From a checkpoint of a small transformer trained on Wikipedia: 14 layers, 3 heads of 128 (1 for keys and values).
MLP neurons of a small language model. Each row is named by its layer, matrix (down: output weights) and neuron, and shows model dimensions 128-255. Each number is 128 + 24 x the weight over its row's rms, rounded and kept within 0 to 255. Numbers have three digits each. A neuron's up and down rows have the sign that makes its largest values positive.
A block is one neuron, or neurons of one layer that tend to fire together. After each block is what it responds to, as a language model described it from the Wikipedia text at the highest values.

L11.down155:107125151126072118141130102122144110110165171137157125157134098085111124119145165152106088147158180157083126121130125124170151144118135105115112134133178115152090134132143141122152101130148143095143147119149089087167122147135101108121132155123122138126101125125118113124142127114152125086111104105120151138122149154144091151127133152134115148134163152141172136134152133112150059132090
L11.down302:124135086109150144171138146067129122087136149078130138144077121141107161142131144123138110169096117140167107112066145136135132104110110100096116121121154137167092104154133168094150123099121093152090126092112117155093160113109125126155104199117148098137131122116138184081154125145176120072120157133136153115127184181125100146142128131119158110113150138108124099146146141118129113170110
L11.down316:153123160151136140116121116078106129098108115187109157133099128145146136174127160148161160114129135159168142112128147172129121164088129127147165100161094100101111161160071121121187180102121164123118140146162143149131135123124125104168141104096099134151094114115115154166110114147154120104122121144150129118128162112145105201111111111158096094118079104159127180141101061128123080114141
L11.down341:095116145117152138147114117102143141098134141160117105160149143122133111129142150099110080116134104118148126131124138106118118113089121100141094109092143094160128108155095126130160133124133148128103125119108129119103108120128122142110114100121111131174145154127104145151125116142136160129147127158103073150115157130168134127157143153164098117087102143166121145099161141112148110158152
L11.down591:153084126119145171113092126124126154137128176149156092180150109089131157152115117137151145123127099104153102137112153115158096194127132161091139141133073116126159096119140128128120130164166131128133147135129110107146135122103108111127104183138170151147122152155162142144136135094096123160173139149099114100106098116088091089153126142130130156118139096125122137164114145123137098122115
L11.down639:130115164093111153089158173139094113100146111136093107172165087090141136158155121160116116092117146160099114149143141163102126129145096135098154135144124172139163141131096153134159130141083150135095086125124139070106120113121087105128121166121132146138113147134094174172117175158143133143137143122156084146114119176135137129175123107115136127126136168108118127103108121134177183129107
L11.down718:119170128102170136122150142152175152116107131122131123183153110096133112130136157129144146123123129080124133137149125094176141123153112130067085145144127122163129133130139128161099158171123153129119112107143139127120168092121156163123128154139096124163109160112144103064146142191106092132116083129129104116119107150102146107185139104131144139148149156086152129108140114133108102140119
L11.down914:135144169097142120133116113130046107105116136122140139119151125133120134160098113102134128145155129095134080125141100107160131112100112147093181131135072161141131147130091030137104122137121163108135111083142095107119117102133101148061144152137149126125124104073144135093113092081118116136108139135132143108117107157164120097095119088119163124164098167101099165141143085115150118149127
Responds to: Short tokens like a or he that begin a longer word (a-quatic, he-els, he-lmet), plus the middle = of === section headings.

L3.down91:112155108112148148085144169131118119155168111096112110093177130109129134128151161074106140138127137121133163127164080120112135126113141116104119153113105084091128086071189137134107135130098104101154114123148131092122146177145104150129152146102139091116124110119108106120127117140109073080118076125129145141098124132079155108135145107133134124115130129160131122107144102093170113140150
L3.down193:164098130144132128150127077099170145097147122100139135166164123170159099087102115146150133124084134107136139110119146174123133116097117160125113133134083125068135091154106170092135111100145126148134108152129123148124106117138115144109107136137125172120124170110124150092142162161131132099112148139111107090129124155115129121109174107091121143114122150132132139136134130143102083117150
L3.down535:132146105145115107142136088159196126145170171143154087101100104170145094194113120095116149089131150118120134191125173139140073098148087137131145112114123082165115157178110130117097133096134131120146130112182141153120131151163124153114166113095128168153170133115121097115146119133149124132149155130159132104101099134132166172135166119083165135115170131151169129106147101128115124148110
L3.down861:142115145105160143072117134136152121114150127124159142112114141137146109154151113131160112108126136124124017086085134162138140127112103154105135145098074171137180101122128110108134134105181112114081138139134072109115172133096094137127124155110123161155097108097106131151128119137126099135131138122135154193152148081124126060088137137105121166175089145105127125181139158099123101075160
L3.down892:114116158114128096136103143165147107106121093148160116131132106147136105141137122101114135130150153126132109151123151143087135095149134129102151072143120154139084105059115113123109161133159095084112138156109117141139099102165103110135095123105146143111118096113135151104132154110145097159105109097128105094117113143156157111132127135094150152129069081109097070129123103149165123130158
L3.down1091:101111103136148120125120087134096073118120142114135165127121131093149158125129152118112146098130137147110124156087083150136087143140135169153134131124136123087111085067125148142141112139105104082106138039139156119117079111155081126112139149161120116138091132112114080116125138088149111125113126146148130136106137117156131066087136118102115145164105116119100107127148135123129116130131
L3.down1252:127106141122123154119082121096077146101165149149123147118132119108129135118129100112143129123117108147069134127101127137117137167105115121127114118167117159148158120088159188128163101159160126126148122155094102109127168137136145193118160104114129130105101121098165111171127096141187099137117123129150112125141153130147140140098139141114101128117085091144152105124118163086147136103139
L3.down1311:120072127103105118114137128153157130152142127143105098106097173143090167162126114123159126134109091128130109126104126122094136066157113110150140131125137158114102138086162109119129130146135154113142104094131098114123113127109113125161146147131113135137130090106168144152117150117085146149150142104110137103162082131149142109134152119122114117193134145118108110111088130135106118135145
Responds to: The first closing = after the title in Wikipedia section headings such as ==See also==, ==Soundtrack==, ===Accolades===, plus a few stray mid-word pieces.

L5.down586:137098112086128092148124124086153122130164106138128163077087170082107109137139133115154100088098144091118121155126111117138120110112093193159134163121145131150147121094127115123122111097127145102143111176108150129147131145146090137168116091140163123181092151122129126121157093144153150116130098147139089107143125170146148121133148139119128111099143127149118141124116110114123152119129
Responds to: Month names, often split into pieces (Apr|il, Ju|ly, Mar|ch), after on, in or a colon in dates, e.g. "on April 6, 2022"; weaker on media words like episode, documentary, book, film.

L11.down277:125151118153162113122101126101118137149111152076130104190086127099110157088101179126121126151152091105119162129118156102151131130120145106112157087150120104140130112169123137135110165144121159133140122132105121136131132140159111151091124131172149115117140133130090103132113175162168164119137104104162143121164092120117130144181121163113121134107126135136100115108161174092113102164146
L11.down630:103104106119136126132154143111151072128170127154056169169116090135112082102126110136137108161134159114139146111128144113101150145169102137157123096141126090173161112088095143137122124077111113111134154107105079111153107094090092145130121112131161099098117129104101121137122134146143104110130127074140118160134164095173146164155129095114153132110180157125122147146166152128130119101183
L11.down1086:102141107180117107058143079085125143167123176137110088115136127134139148103143141135126189142107137140129136166150108136152147105167098155103114126107111125156108124150084131161132169112147130133160136138139108169117147149118114146104118131158186140137155128132125133155138094124125153153138115121131137123150172154152130138170154113130103101147092098104121154160112139122136144076076
L11.down1137:105093146157142103125152117128140118117134146075125130151143124159085119118122131120094142103111113120087096125149137126153140177090093143120147135132131104142104153109118140111086135128114156130109136141107168084126137143163098140131117115170112102130082086183136162126134140127110119143091111118107104169106077142123082136164137109133126136094150129156120124107139086117156150119148
L11.down1148:092106146126170119155164116164133119127121152133123147137153130150123129181125147151168115136126143121133091092141152116114123133080153079105083133129108083140145121142101149152182137129113132098142168109150122090153129101121126126092108163148127140122107138112131135087128193107123119118133128105099151059129128159107079174127135158117136138140114149159100150100154125134130118063150
L11.down1179:118130124099126152114125114130086122133126133128110154143141169117146147151141148106170103156138068127108141141164109147111124148185133143133092141208111168122132110131117150089172136152103127144100131103134115121147129121169169174153137146141138085102111137119147115110152148173123106151106098127144118102092114134080183114141125078151110137146150112094151163120167121161153101156166
L11.down1388:082177141155146132137162115079141086130145148149123137126125097135123117157120130094156141101111125118124137145069131190104148137100144085098083102127117138136150110129150115187130120122164110124116121125120138113133113149122114177154130096179145174130145105137127090136146125086121115131106123162107087175121126126127120126127081098147116156107140152112127162104107108119124158167078
L11.down1467:116094115113146106094152093124098116083116157138137141217153107149143113142127131073148107104124099155105154069151129145120121111131131164146138099135109110108113150110120135155090114095176125124105124172081130131142134095134112164105093138154144104126138077133136138132112112168170085114166130110154103155092141112150106139118099120130147137138135108137115094117123119180117073083152
Responds to: Fires on the first part of a full date, the month name or day number, in prose or release-info tables, as in released on June, born August 9, On 22 September.

L11.down145:126112140147145108141161129130154153183147138139143115113146181112145164117154089147184107124143194173148134096153135139158160134135075066135109123091111121166147136100118137143129153118145118164145093125126137084147105083137170137142126127120137103131135146150105089144158084114126153128149132155123142172120137188092129122111124127157130092141120145137170116161133128119124093145139
L11.down179:130170132088153164124178128141142133151160114131175093153170127108162146148137139155085114092107116096131161134138099121124139141095121138136169107101147127120107140123093104113136134136121126163169124132120095139097167155171080124134131118122165116160141133116147124135149089101143123139127107090115154138137143135103145141143111123127111137169164136150117134082159098169127076134134
L11.down251:130133086136185081139122115128127166145126127108148164153126120145164139138109119150129131139100105115130181114142153094157128142098141167150124140125137165107150141123164152117136080107142088184131119107111127112178143104145174171109137122148132116094173166122136150104145154107126158134139136133125149131144181079104081099105160126128144107174130164121110163104164151118155106132161
L11.down405:130155146124119151155152135140080127115134106081164117119093131124103121138125135137150164117112162095123093159133129133152120123144111172145122172128148111129114133096118157125124098062123112101167155145090127110178120102118144078138153168138136126132105150141143134085116120177138091122153140115134127145126125135124144134156124144132155139139148137165137169161133156147110118132121
L11.down707:096156156155134089119146126152104090142132108086109123116106116111154121149115167094171100106112130127128088165097110087076133133156070132107152070111147144110133178135176145158135127120110133133112116183093104096107159141118122104128130115150128142140097129101126105133118133126135135135188136137153112105160153105103140134113135110135128108148142168161168104153115123118121122120147
L11.down779:129122145102118118107126098167095127146145080146132126123132124155162119137196141105142134123143085172144107156163097149163126155164124126118104168127116145148144104118149151088110162131089111164143182124138170143140135096150105111126124142092184114084128115122140152178103140165122107128115130092175146166119099160127069139123111162155153121143154142149137114138138095125151137138114
L11.down987:099113123154109153116174121120125126141172136129143119105135109099174145141115186132131130149171126079152136190136117128157137117097115151154136116141118080133110125153149096090129137107158138087105141100134072120167155122134145114166112083133156158140151091116137152123126139160112116135078133147131087111143109155122115121101136145140161126108143113131144118099110120122173103106112
L11.down1460:136102145153099133143139105143147162103157077141103113141152158115135146140165084126097111066104140153127148132124165118122112144110116164138121136123183105118114148106156086149157160095125131139154121121115146162150150084126136105120119105128130087108143125134113132145127156157180136099141106106148097126113154162106104157155093101159121125144119146130148111112103159103137128154091
Responds to: Tokens inside column headers and field labels of Wikipedia stat tables and infoboxes, e.g. 3P%, Avg., Yds, Cause of death, Citizenship.

L3.down152:151072119158116114183143180119078095178131114104111127116132136131109153146090138148131140120150132148129131176110147127108149084111153116133110159151119160137175146130087138127145192100135140170098071142158144164109123150099157096097151123133117152142137154135141129125101101128127096104089091108162127154152146131099124161136140109161117090124142121138120137159163098131137145131124
L3.down180:154127132111140079142135135121117096099095128134104131121156104121132162168099115108132158113107126100140172158104100166122123112095110127109113159125118131132148170114079109144179107145151099111150115153086098136133153135090148165141101115097128159133099068124145146128104125141110130114104082124149134114116124154099138109113130193102105123154143161132124166159116107139126100157175
L3.down261:153108123114122113133170166119143125105113122110104096163187133138140134119141111100123135141143117153167133136132117131084167132103129108105098182128166086127132139110138131140140120126112136111136110180153158148091123107107118098085118151119104190093125146136119131103101143157136138089139104104092124117124134115154163165124145088108124166142156121115139157138135086193167158101161
L3.down287:095145099128158135128165143134133128124127146133104104106160134091139132126107079113134142085136125104107128167118093144126115127105113133133065161151124146141156128197071118122142080127081119141135086158150141139118110110118132158115166151165098091144124112136128126135140102113087133099085168114147145125128172117117133115142079111102098118113152124108159146161087092147104172125123
L3.down577:128143131116175122140144121089133113128112090137152100139100144155124137148107104136100100168165169140110166116127152149153155136125111105106125109177113153109163088122121085122157129109065149174168120136158133118111138099145091140145179112154116114130132141125114098095114142155080129113099125125115158160126165121138072098143137118110141161082141109121120139165132122122120186082080
L3.down1041:152121149107099134159133125140126106122126145143123129133150092106103142156140097131137122143135112115096145164090136144119100102119139126133192165161128127171124134171082128107151095095148121142107132154132062126090153112164155143107127144130103140114166150139127125115132084164116124090136142114135136134150119120144106100153101115112124141148140134116071133114129111125112078140095
L3.down1270:118116179147146158134113137130130094148182090182148170118142106122151128175112115134126125098142111126148088111160113135149188093141134108118111174114140103110094114158145104184146109139137116170149157131143141150104130133126182145102111157151169161131163156123141147137101135183179149108159123093137107112133118130151175143152138108089110128118131111167102147137153122105127133147131
L3.down1398:133116095129124108168153077094142139152155128124148138118147147131161148119134156166114149197127106130159103159179148123125156098155088107147133145123128114125149100148124097147154108134128143152081120115116108102135147111117145109121138135108128178138122153143126132101112104097160122100134159115110153155142117131138173155192097144094134126168112095113093132101125108148153157123130
Responds to: Standalone two- or three-digit numbers, often table cells after a pipe or day-of-month in dates (24, 21 October, 200 laps); sometimes word pieces like Ju-ly.

L5.down418:113132111142095120123143061120171155129120102078110113101127124079123122117094142139108120119150137110105102113135148134163066121134111126128146138150122178092144169101109128075139102126156140144074127097060153115132119123139117146146148133117106118119159097157122129145136064119159096141153105136116118104100147172102169115190141114121139132119086167122080165137093133174119147125111
Responds to: Pipe separators in the header row of markdown-style wiki tables, especially after column names (Season | Team |, Cap | Date); weakly, mid-word fragments like volunteers.

L5.down515:082146135133118134184112108128165120152139164144142109145105129169137120155118105117056155109157178119096126138111114078157088146127149125141182091123130142161148122133099116095177119121104171131115119158119145160122108134138117145112134150123103125150094127137169124119119115104123107111149155122135113140138159144098113096127127093094157130118120129120116107104119167107101085131146
Responds to: The closing = signs ending Wikipedia section headings such as ==Legacy== or ===2010===, plus word-final pieces like the ge in stoppage or homepage.